Weights of a small GPT-style language model, trained from scratch on English Wikipedia.
Architecture: learned positions, biases, tied embeddings.
MLP neurons of a small language model. Each row is named by its layer, matrix (down: output weights) and neuron, and shows model dimensions 16-111. Each number is 500 + 25 x the weight over its row's rms, rounded and kept within 0 to 999. Numbers have three digits each.
After each neuron's rows, "raises" lists the tokens whose logits its output raises most directly, leaving later layers aside.

L4.down154:453490515450517503493560520432499455518512526507500480538468535510509490526538528528476437447507551488483461476479544515523488498493521495470499492518488481483510498460492523498507518519500518463469494505490462512554480488482520454533506521555522488481534508440519523468517472480478484503
raises: ":", "ions", " |", "s", ";"

L12.down494:495510450531503496523503507469481521491509537495531524495441510485529523464555528556450509489491469512553483509547531518480487526521488497501494474539496500470475483497502489499483511510496523475531496490509465512531455544533496503455493510471545459523474527480527486479504485452499533478
raises: " in", " of", ",", "/", " for"

L12.down700:496518495494496544503493510499476495486465451505459518545529516501509516538507469517498448475485514481506450519504467480501506467522542485503503491477458492502502474512529474489523495490457484504479496462461446505518521503503493464513487456527494506487526508496514497522490601500509520529
raises: "round", "less", "ved", "like", "gate"

L10.down302:503503509517528494483508545487534501530466466529478492498529489457535497549525546522508472462496558530495533498487500498498499521507503493512480495537494512493487540494505513548506492527484492445455499526491511473451471474508524522483488482534508524501493507485536514504482470515477490480
raises: "ical", "ique", "erial", "led", "ically"

L7.down341:494567483545528503546502516508514479557524472481474488491491532496488481494478529582441453433507501495486505517493493472459538508494525486474482534486463495514525519497510485519477484543481484536499484496495486517509471491454536510501522522500495519484462490512533488512508487509498474510
raises: "ty", "ter", "se", "tory", "tion"

L5.down611:495509512516509518516540559465486501455544505472475443518545522492515503506525503505471504485524480507518460463495492520458496519494475474498505519508503532531482480515478503522508483488489522484487514513514498475473490517500525545503494543536497497532525505489456537486471482509535448496
raises: "”", "]}", "now", "):", "ved"

L12.down756:478490516474500523531543495492501480494479550488500510479498514467524511471498495463478524478501513479490510462450501493523492474530508494499516481504524504491494522486538547503478485496485500517470523509523473519498488514512531530480459457519484509484471520499505533491473495503546488511
raises: "|", ")", "-", "]}", "):"

L14.down553:521554452517450507476492465498507505450476514496457507526458504481479451535522497515484542471521541503480519436499487526512503496514478539495496464524519498486523507519482493517484491498503485493545503532479479489524479474504524488484523539494505448532518513539522457510512543537493503528
raises: " of", "s", "ing", "0", "ed"

L6.down11:479475510524524526530496474486454560489466504487450509521478504469504509511533505482506459489502459502484510482501514526490514471468485492547496493494494488526491505461528497458481486526473526501505523451529540533495485577554508508492494493489522469501526539556490513504484491494483536448
raises: "ary", "aries", "ology", "al", "ological"

L12.down264:512506514488482503517532491498478539495508476512501479486513525541483523540528479510485507502472489481496505505564469478507475539517506486522448522512491507514558481473468502471497499483489461452538456516492507505516492519518523478511453500521498513464559511502494505448495484531500551540
raises: "ver", "ven", "ves", "ved", "f"

L14.down539:501511517535518515472483524482509502517504509503524512519512564529475491490503482516511502473473545525506521513442488472509507501508500528484483494478502496524493537517505506485479500497489478503468455483498471492476475457525456513503414500504475486492514506484504551514426436534533510480
raises: "led", "an", "erie", "in", "erial"

L4.down53:459496510473497506458488510419492478532500523513501477549455547483498499483537517543488439460496511482495466475469540531519453482521513543466480482492474509504519472481492515474494535515505523478468491519491474488551482502511528465530529521567528494471555511477528510480513495497502501507
raises: "s", "ions", ":", "or", " a"

L3.down44:518497521502529494464511520471504459493506524515484468552495507508516485508461494483508509550498505507447492524513497470503536509530461479537538480535457509478521439485453541556459474476491522502482517491521517504483465510487501457538520479528455513507524490472515569506500493485539489490
raises: "]}", "]", "His", "ical", "ically"

L14.down106:477542537479540504496490505468505484530479509502486496516538531517460466479522515496479494498483495472462472521493504517473486507536473430533502496468462502517470485480493512535515477490471534529512501514475483497500482499532544527532457561465491493515483529522539517506470524494487509457
raises: "day", "ation", "ator", "and", "ates"

L10.down222:519512494447528478502503475480488515509516507495539508510477482519481476519507511476546486490523554458468485491484535493467475475492515452496517479476471521515498472458447512504531507479473526503480531490481467493507513518493512481514502523539468493522553522413508528527516465512509511504
raises: " whom", "drawn", " which", "ions", " They"

L2.down473:505498491526499492507506473508502517505481544502479465522459474526517538531493509493480495502522484515538484517493525518481516508536462522484496500507496443488487520469474473494490485459441447466477465489484539491512489543527547515475472467496507482500515485507549486508473495519554518496
raises: " to", " from", " for", "\n", "/"

L10.down503:509551473540549527538507521491472499505503511504460473518494509503489508475482515526499559534531527462492510526498501502470506516509498534496505523493540554490458490487505535497465470528499525506483521507499467493498514482517488504470498501501496520532512501535461467499494494473480503440
raises: "ative", "tion", "ations", "ation", "form"

L3.down96:523483476532531492537501480463491458530478492532488499496505481474512505510472516536500498499505514512497538485481530485511486485537537493527498432488532483444475515512497524515472497483491505471499463485491469500507491510533460452513487488509535480457526520490516495490531497503491572469
raises: " details", " Preced", " Season", " refer", " Success"

L14.down433:488474479486524514449549501506465475503492517499487493508463535469469508500471529504478458540524504493495466538488489484477482485547502482502513501568479517509501470519478530493515510480521504524503503481465500510514487444503525503481505528516521493483526521482522489507469482531484505511
raises: "ean", "king", " opposed", "au", "ura"

L7.down660:477469475501519500534505536468508483503492532484509503523537475466500479488517479473526536502533514516490498485515494532485509497497501431506555505459489461521452482458467556490484491521475473497493513488522503489472525501449559513535473471532483479542467528526499537501548499491533489512
raises: "\n", "):", " whom", ":", " are"

L11.down115:540543495493529511533497481530477555555532530494495477514491469528505465503508511488503496513484500464503444506493484517480500492525516572488500515493445502486510452485495489501487465513468491507517502509509531503470530478492512509524473440467477486520507504493543527522493476504496482487
raises: "ting", "red", "king", "t", "ted"